{
  "norm_eps": 1e-05,
  "bias": "none",
  "init": "trunc",
  "lr_mult_qkv": 0.5,
  "schedule": "wsd",
  "decay_fraction": 0.89,
  "final_lr_fraction": 0.05
}
MLP neurons of a small language model. Each row is named by its layer, matrix (gate and up: input weights; down: output weights) and neuron, and shows model dimensions 298-361. Each number is 50 + 10 x the weight over its row's rms, rounded and kept within 0 to 99. A neuron's up and down rows have the sign that makes its largest values positive.
A block is one neuron, or neurons of one layer that tend to fire together. After each block is what it responds to, as a language model described it from the Wikipedia text at the highest values.

L2.gate68:60 45 67 42 53 46 61 54 36 48 47 54 65 69 35 59 51 48 53 48 71 57 38 59 54 47 48 43 35 63 56 43 64 54 69 50 45 44 57 51 54 54 31 41 66 46 47 72 48 65 44 60 49 50 51 25 44 57 64 51 52 56 67 42
L2.up68:57 37 44 61 57 53 44 45 50 50 67 38 44 50 51 60 53 54 32 57 61 50 48 48 50 50 75 65 54 50 45 61 45 45 45 40 64 47 42 50 60 34 38 54 51 53 73 36 48 50 51 48 75 70 49 62 47 64 38 57 41 54 55 53
L2.down68:51 36 32 60 60 44 42 51 60 62 34 34 53 44 57 37 58 42 59 57 51 39 59 69 48 54 64 49 49 58 34 44 54 43 36 44 73 63 42 62 40 46 45 65 62 60 59 49 63 50 36 45 65 72 55 66 51 62 45 51 44 53 45 41
L2.gate699:45 42 38 44 41 42 61 59 49 46 45 65 73 37 45 60 31 59 34 40 43 51 40 55 61 57 51 58 57 61 42 46 61 68 40 47 58 42 44 55 47 50 54 64 44 52 48 31 50 66 50 48 59 47 56 46 32 62 55 59 65 52 54 40
L2.up699:71 47 52 66 25 48 54 51 54 46 47 50 43 56 55 36 38 59 46 57 61 55 64 62 46 63 68 55 46 56 50 40 53 47 34 53 43 28 55 37 47 55 28 52 54 56 56 56 59 49 61 60 35 51 31 34 37 56 40 48 58 47 42 55
L2.down699:48 30 68 45 55 42 67 54 42 58 66 46 54 44 47 51 47 40 29 52 46 39 47 52 61 58 65 45 56 31 53 41 61 44 47 61 39 60 47 43 25 60 43 61 39 40 57 58 67 61 71 50 54 64 41 44 44 51 36 51 51 38 39 41
L2.gate810:43 53 55 46 55 51 53 49 44 69 58 52 42 47 55 73 63 30 50 65 65 49 41 53 42 57 46 54 44 42 71 50 54 63 49 51 43 37 61 48 68 62 50 53 47 43 45 42 68 42 30 61 30 39 55 51 55 51 49 59 67 68 37 62
L2.up810:57 56 42 64 64 40 54 49 44 49 49 50 41 60 72 51 35 57 55 51 28 57 51 30 32 43 38 32 49 41 60 45 38 44 65 63 46 53 44 39 58 49 66 53 63 66 42 28 37 56 55 49 41 40 55 62 45 49 41 45 56 36 58 56
L2.down810:36 54 45 42 79 33 54 49 68 55 36 52 45 50 56 46 56 53 40 74 49 38 37 57 42 47 54 70 49 33 73 53 48 51 55 73 49 55 49 53 54 51 46 44 53 57 58 53 50 59 57 39 39 53 66 38 35 72 55 71 55 40 69 52
L2.gate840:39 55 57 49 37 45 58 57 59 62 54 25 42 68 43 78 37 43 44 48 45 51 42 47 40 53 55 70 54 63 52 45 50 61 65 62 25 46 43 40 62 56 52 42 45 64 64 39 44 50 54 64 54 55 62 46 52 52 39 47 45 48 66 42
L2.up840:55 47 45 44 54 44 79 50 50 53 44 37 41 50 51 51 37 45 55 46 54 52 72 53 40 26 51 68 32 53 54 37 57 55 49 66 54 42 50 64 45 64 47 55 47 39 53 33 56 75 52 46 53 57 49 63 53 46 31 42 61 47 53 59
L2.down840:51 54 56 59 45 47 52 57 53 58 46 33 45 54 43 66 66 44 53 62 36 55 41 63 42 42 43 60 40 52 78 45 53 41 45 66 42 52 44 47 47 48 43 54 42 66 51 55 54 65 45 66 47 39 56 50 40 58 56 25 32 51 54 57
Responds to: Section starts and passive participles

L4.gate310:61 56 49 42 53 51 47 52 50 58 63 52 53 45 46 36 40 57 51 59 62 50 66 43 67 72 38 53 65 53 41 67 66 40 39 35 40 59 60 40 45 53 72 30 23 54 49 57 65 64 46 33 49 49 59 54 65 67 64 49 58 55 65 68
L4.up310:66 62 38 47 65 50 38 40 31 61 30 46 57 34 42 47 35 36 52 57 62 50 46 50 62 62 48 59 37 53 50 37 52 47 42 34 53 42 68 45 60 56 38 51 52 27 58 45 39 28 59 59 63 32 57 34 53 48 55 48 31 51 72 45
L4.down310:65 51 42 59 60 56 38 47 34 49 54 56 44 55 71 47 43 36 54 62 47 51 61 25 49 44 54 45 55 48 50 45 45 60 33 46 28 49 65 53 58 46 38 57 36 38 42 46 40 55 61 40 40 37 48 42 45 67 50 59 55 64 48 45
L4.gate747:59 58 64 70 48 69 58 41 51 46 49 33 58 21 47 45 38 46 42 40 56 34 50 51 56 76 37 63 51 45 56 64 54 51 64 57 55 46 73 49 44 65 42 45 49 49 42 75 60 67 42 57 48 47 58 65 51 37 58 63 57 50 57 52
L4.up747:59 53 59 45 55 46 57 49 52 69 29 44 55 42 53 50 56 54 52 44 48 28 54 66 62 51 36 34 58 53 40 62 50 46 50 40 39 46 56 49 48 34 20 45 39 52 53 57 66 66 60 58 49 45 60 64 60 60 65 60 51 40 39 59
L4.down747:46 48 49 42 52 45 50 55 42 53 47 43 44 39 69 50 40 51 59 29 47 45 80 38 53 56 66 51 50 59 46 73 40 42 52 28 49 52 39 42 48 43 36 68 50 44 58 70 46 36 40 49 44 51 48 57 57 54 46 74 50 61 51 43
L4.gate834:57 52 42 67 47 45 69 42 58 64 54 64 58 53 47 48 36 51 54 56 75 47 45 59 56 49 45 58 45 34 50 29 46 45 48 43 46 41 61 60 60 59 47 51 46 53 32 52 57 60 40 31 41 42 60 45 44 57 65 53 48 49 48 47
L4.up834:61 32 57 41 56 49 60 58 44 48 44 51 52 45 45 32 38 40 53 58 61 59 55 48 72 59 54 49 58 65 50 33 62 55 58 34 47 35 47 53 49 51 35 64 39 62 46 50 53 42 41 60 37 64 62 30 56 49 69 54 46 39 36 52
L4.down834:49 46 36 61 60 47 61 38 52 33 43 56 36 48 43 50 54 50 51 46 37 57 40 53 43 38 50 59 49 52 58 27 61 30 48 56 57 66 57 56 49 55 54 50 48 39 45 34 54 48 56 65 68 49 47 49 49 58 61 42 39 42 42 53
L4.gate842:59 60 50 48 48 50 70 36 51 49 51 40 77 40 42 70 58 45 63 55 39 49 43 42 45 55 57 56 55 60 37 57 37 61 39 37 62 55 42 56 47 67 50 51 39 53 48 58 33 44 51 40 50 58 58 47 55 31 46 68 48 56 45 55
L4.up842:62 44 49 64 40 56 67 52 50 55 60 48 48 31 58 67 43 49 49 46 53 42 46 43 49 48 37 56 53 54 48 53 58 53 68 47 45 48 58 55 65 54 53 45 49 52 68 58 39 59 45 52 52 37 58 53 48 34 45 32 36 61 53 51
L4.down842:55 57 43 43 46 38 43 57 57 54 48 53 42 36 47 54 31 60 64 59 44 68 61 49 68 48 49 64 48 39 59 31 41 32 62 58 47 61 40 50 38 38 53 52 58 46 43 35 58 58 61 67 70 46 44 41 50 57 62 54 48 53 52 61
Responds to: Mid-word name fragments

L5.gate586:34 63 60 60 58 56 65 49 28 19 36 52 45 57 37 41 37 67 47 51 58 40 62 31 40 51 54 64 42 62 34 57 47 47 40 46 58 54 34 56 53 56 60 44 55 51 36 42 39 47 52 58 50 54 45 41 43 51 42 54 54 62 49 54
L5.up586:39 52 56 47 42 54 53 46 53 45 50 52 64 40 52 30 45 44 51 61 48 61 55 34 37 51 55 71 50 47 54 46 56 64 49 61 48 50 43 51 72 40 43 63 40 57 40 42 18 44 50 48 50 37 65 55 59 34 57 54 51 46 65 42
L5.down586:36 50 30 64 48 49 54 40 42 60 58 59 62 50 44 44 47 53 50 52 32 47 41 44 45 49 59 56 67 60 43 32 45 58 63 54 49 43 35 43 38 55 40 64 41 44 53 46 41 52 42 49 61 49 45 55 55 65 52 50 41 62 63 37
Responds to: Line break after section headings

L5.gate796:57 52 61 26 43 46 59 36 49 58 62 58 50 46 53 57 62 68 32 44 54 54 53 47 37 59 45 59 44 53 59 61 43 58 61 57 44 39 49 53 47 47 53 36 31 49 38 33 47 59 52 66 57 62 38 49 60 52 48 54 44 40 39 49
L5.up796:58 59 68 39 43 43 61 57 34 39 56 54 29 63 49 61 36 51 48 53 56 54 62 39 47 60 44 38 45 46 32 46 39 35 54 52 53 29 54 33 49 51 49 44 60 47 59 69 36 60 46 54 35 47 42 56 56 52 48 56 69 55 47 46
L5.down796:53 32 47 66 62 53 62 42 42 57 32 51 46 42 72 39 51 61 53 44 37 32 42 40 59 57 60 59 48 48 57 63 59 51 55 51 43 67 41 48 48 29 52 33 45 67 60 66 48 38 50 46 52 43 40 45 47 53 48 64 59 72 39 54
Responds to: Numbers and counting words

L2.gate194:30 34 61 60 66 42 63 30 53 41 45 48 58 73 49 67 34 63 53 52 60 62 54 49 60 59 55 70 37 44 54 44 54 45 53 57 55 45 52 54 40 52 63 63 54 58 52 53 50 60 54 34 39 52 52 50 48 51 47 47 65 52 62 44
L2.up194:66 67 53 63 52 56 56 58 51 44 62 40 46 39 48 56 71 44 66 56 53 33 55 53 59 59 46 48 52 47 37 52 43 59 52 42 54 55 57 57 29 44 48 58 70 38 48 51 49 43 57 74 62 52 46 36 56 69 43 52 55 47 43 60
L2.down194:47 29 50 33 50 52 58 56 45 54 56 41 60 64 51 41 44 57 48 42 61 54 58 46 55 48 52 62 57 46 70 45 51 57 51 57 37 56 39 43 58 35 52 45 34 59 64 53 42 53 57 29 45 56 42 53 49 39 54 56 44 36 67 46
L2.gate774:47 56 63 54 49 54 49 55 59 33 54 55 68 60 71 68 52 40 66 31 40 51 62 42 61 44 47 67 49 44 64 43 67 55 53 57 42 43 53 44 43 53 82 54 57 53 53 33 38 33 53 51 56 65 48 55 62 43 51 37 47 48 51 54
L2.up774:44 47 45 59 30 59 56 58 51 40 53 42 56 52 49 61 56 43 49 53 43 41 57 50 61 56 71 56 45 31 43 20 57 35 51 36 47 45 39 61 47 47 63 54 41 46 61 59 50 48 50 58 57 46 72 60 54 34 57 55 43 50 70 65
L2.down774:41 53 54 44 48 45 63 65 44 45 53 45 62 51 59 47 50 45 42 39 35 58 63 51 42 47 35 56 54 25 67 43 54 47 83 37 32 72 40 64 46 45 60 52 50 60 62 57 42 48 49 46 62 43 53 63 65 48 50 55 54 71 63 63
L2.gate797:60 65 58 45 52 57 47 49 61 33 59 51 53 55 79 47 64 45 46 54 35 43 42 38 47 43 48 59 41 35 44 49 49 52 42 50 76 54 44 59 39 40 64 54 51 62 52 51 55 53 35 42 75 52 37 70 45 42 56 50 44 63 51 52
L2.up797:38 46 59 67 63 44 52 61 49 61 54 61 45 38 62 50 40 38 54 49 41 37 45 46 34 54 37 56 47 39 50 55 49 56 38 44 36 27 46 50 61 54 66 65 56 51 57 55 34 33 46 47 31 56 55 51 63 60 56 47 64 44 40 43
L2.down797:33 47 52 68 58 48 57 66 40 55 49 65 54 30 64 51 52 46 26 55 62 52 47 45 54 53 40 52 51 60 46 35 55 54 46 56 53 51 42 27 47 46 55 49 50 69 58 43 55 35 53 69 48 50 48 54 56 57 50 57 42 67 57 57
L2.gate817:66 66 64 48 55 56 23 43 47 55 45 66 38 66 59 53 45 47 48 48 60 38 62 51 45 36 62 74 60 50 44 47 39 45 70 37 72 70 55 52 45 42 56 55 42 53 41 52 60 50 58 49 56 58 68 42 62 59 47 53 46 61 47 46
L2.up817:78 48 39 46 32 51 63 64 56 34 46 36 50 63 35 58 53 39 47 43 38 59 56 50 55 68 68 53 54 51 53 61 43 50 47 68 46 42 42 65 47 70 48 66 68 70 45 43 56 48 34 53 53 39 35 51 49 52 48 46 64 50 54 57
L2.down817:47 38 57 45 56 57 39 46 45 54 46 67 37 59 68 57 48 49 51 43 57 48 47 59 41 45 43 55 46 38 61 59 38 46 56 63 62 51 64 47 48 46 60 62 56 64 55 32 60 35 41 44 56 59 73 53 46 54 62 64 45 63 56 59
Responds to: Mid-range number tokens

L4.gate59:36 57 48 60 36 53 58 43 42 49 48 56 51 53 39 49 45 60 42 62 51 28 61 51 57 43 63 37 55 43 57 63 36 46 43 47 58 38 37 43 53 53 67 63 36 42 68 43 64 54 62 64 46 50 39 49 48 35 54 46 48 50 47 53
L4.up59:25 42 29 59 49 56 42 53 36 25 57 47 74 56 55 56 52 63 68 63 53 54 49 38 36 52 68 58 50 54 52 69 64 61 48 50 50 54 42 60 49 64 77 62 54 55 50 44 41 49 52 61 49 37 61 42 40 63 44 38 35 67 62 66
L4.down59:52 57 48 64 29 50 66 53 74 52 44 53 45 58 48 28 35 46 42 65 54 57 48 32 36 53 43 55 57 37 52 40 38 49 67 47 46 47 44 41 49 45 52 44 36 56 47 59 28 52 47 48 46 51 51 40 52 52 58 24 47 50 52 46
L4.gate318:57 46 58 59 43 37 56 38 55 46 65 51 50 54 42 39 43 46 39 52 58 49 68 37 53 44 51 43 54 48 53 47 43 46 50 43 27 49 43 61 46 51 43 49 65 87 53 48 61 49 53 40 43 45 51 59 38 37 48 61 63 34 58 50
L4.up318:55 31 49 49 59 45 53 47 47 60 50 61 44 56 52 56 45 64 46 42 58 30 67 46 52 41 39 35 56 53 54 44 53 74 60 47 29 48 57 58 49 45 65 56 65 59 50 58 55 59 44 37 55 51 42 52 58 40 57 66 55 57 51 60
L4.down318:47 37 50 71 59 47 57 30 51 73 40 43 61 71 54 64 60 45 42 42 42 54 51 44 58 53 48 63 35 65 47 46 39 61 58 72 53 60 48 56 64 66 58 55 53 59 46 43 47 63 43 57 49 59 53 45 58 51 60 69 44 47 66 50
L4.gate363:55 42 53 55 69 50 48 48 51 53 60 64 37 46 35 56 50 57 52 42 33 32 53 80 59 57 54 51 51 50 67 45 52 57 59 54 50 34 49 69 41 36 51 38 36 61 50 37 41 34 74 45 56 30 56 57 46 48 52 56 46 60 40 57
L4.up363:51 32 39 35 30 57 43 49 48 65 48 42 49 62 48 40 48 40 44 37 45 53 61 51 42 59 36 48 43 52 58 40 52 36 40 38 37 43 49 47 56 49 55 44 61 57 60 51 45 41 35 54 37 48 57 51 37 47 44 53 50 56 33 48
L4.down363:53 59 69 51 60 67 49 32 60 56 42 55 49 63 47 59 43 55 42 67 32 59 42 63 57 62 52 54 65 39 30 38 55 71 52 68 46 59 55 54 60 64 67 58 38 63 47 43 52 52 39 42 55 58 74 47 46 53 55 41 59 46 49 44
L4.gate387:52 69 41 45 42 56 51 56 39 44 48 61 66 55 47 50 43 46 46 54 37 62 46 62 40 48 53 73 42 66 48 58 51 45 25 42 43 55 59 64 59 54 50 46 49 44 49 32 50 49 53 43 54 28 35 33 49 55 52 51 49 50 58 55
L4.up387:45 53 61 51 41 45 44 47 55 42 65 54 15 38 43 42 56 63 58 43 46 51 52 61 54 47 63 52 51 50 30 40 50 56 41 38 26 41 46 48 55 44 56 41 41 46 59 52 51 62 50 60 27 38 62 63 74 51 53 46 59 53 55 57
L4.down387:64 44 45 58 44 76 50 36 51 49 48 47 45 47 45 50 48 58 45 50 79 52 51 60 50 55 62 67 44 48 66 49 55 62 48 79 64 45 45 38 50 47 43 69 71 53 59 29 49 57 60 51 59 56 39 44 48 48 63 65 35 48 53 51
Responds to: Start of section body

L4.gate15:42 61 56 59 41 43 52 57 33 45 58 54 45 56 49 46 62 53 39 44 43 40 57 45 35 54 61 50 61 47 58 32 45 43 52 50 45 39 59 36 48 40 25 34 52 58 43 37 47 35 55 67 39 51 47 38 54 46 56 39 52 51 46 56
L4.up15:41 49 49 52 50 58 45 81 40 26 45 33 54 53 61 52 71 41 47 56 39 48 42 37 54 70 42 55 56 40 44 46 44 54 52 38 67 60 54 43 31 54 44 59 50 25 66 41 51 48 39 83 45 42 48 66 68 42 48 67 48 63 53 49
L4.down15:39 56 53 48 42 44 49 50 47 60 64 50 53 46 61 67 47 59 63 63 58 40 33 44 51 57 61 44 50 63 34 58 62 34 54 58 38 55 44 55 54 43 46 26 53 60 59 36 54 50 58 42 56 53 46 42 51 54 44 42 53 67 41 42
L4.gate141:31 56 53 41 36 64 55 48 54 36 59 35 42 49 47 36 39 54 55 58 55 54 58 50 60 56 41 54 49 43 43 39 51 62 52 57 54 39 51 42 51 29 72 45 51 37 60 34 62 38 37 52 48 50 53 35 63 29 51 68 45 50 57 40
L4.up141:39 59 43 51 50 52 68 49 44 42 43 49 42 61 39 55 52 53 53 61 42 37 51 44 59 57 59 50 61 45 58 55 42 55 44 36 62 41 57 39 54 45 28 44 65 50 61 53 56 59 54 43 64 35 60 55 61 42 59 34 38 56 57 43
L4.down141:59 42 51 32 49 54 47 59 57 47 58 29 57 52 56 35 58 53 56 45 64 44 50 64 59 37 41 52 46 45 52 48 46 57 68 52 50 57 43 68 57 51 52 42 69 45 37 57 54 66 43 54 62 49 41 55 62 51 46 67 63 54 45 45
L4.gate642:52 47 46 43 48 34 42 48 46 31 52 34 40 48 42 47 50 52 49 48 45 53 53 59 43 58 68 40 36 54 44 40 55 48 56 56 32 41 57 60 56 53 70 49 36 52 52 51 38 51 53 84 40 56 54 54 58 44 23 32 48 44 34 54
L4.up642:56 42 65 54 55 58 51 48 46 52 59 42 69 42 57 49 46 43 60 34 42 46 52 36 56 56 53 60 45 42 52 51 47 57 49 40 39 65 66 63 58 25 53 64 75 44 52 51 23 58 38 43 48 46 44 40 38 37 63 56 51 56 62 66
L4.down642:52 70 61 44 35 48 60 37 29 32 45 41 54 53 55 50 46 51 39 40 48 48 61 38 39 55 44 34 58 55 39 51 40 31 58 38 40 42 51 37 57 51 35 49 47 33 51 72 37 39 51 65 52 61 29 66 48 68 49 39 70 58 46 43
L4.gate830:62 67 63 58 44 45 36 66 44 41 58 45 58 59 70 57 55 48 36 42 43 41 69 47 44 58 65 53 29 53 54 39 59 60 59 43 51 44 57 62 32 48 48 46 23 47 54 37 49 30 47 49 55 33 57 51 70 47 61 70 57 47 46 46
L4.up830:61 63 47 47 54 39 37 49 42 30 47 54 33 47 53 46 51 61 65 45 56 50 55 47 54 67 63 64 42 44 27 52 50 47 63 44 53 33 49 58 54 43 42 56 46 37 59 35 49 52 59 57 40 52 53 44 63 28 60 44 38 38 43 58
L4.down830:59 59 51 59 45 56 51 50 36 45 50 50 58 56 63 46 60 29 44 31 52 55 65 43 57 44 44 45 51 37 61 36 64 47 49 44 31 56 40 49 32 56 41 57 40 58 52 65 43 62 40 45 53 37 50 52 67 38 59 63 54 67 70 67
Responds to: Number starts in quantities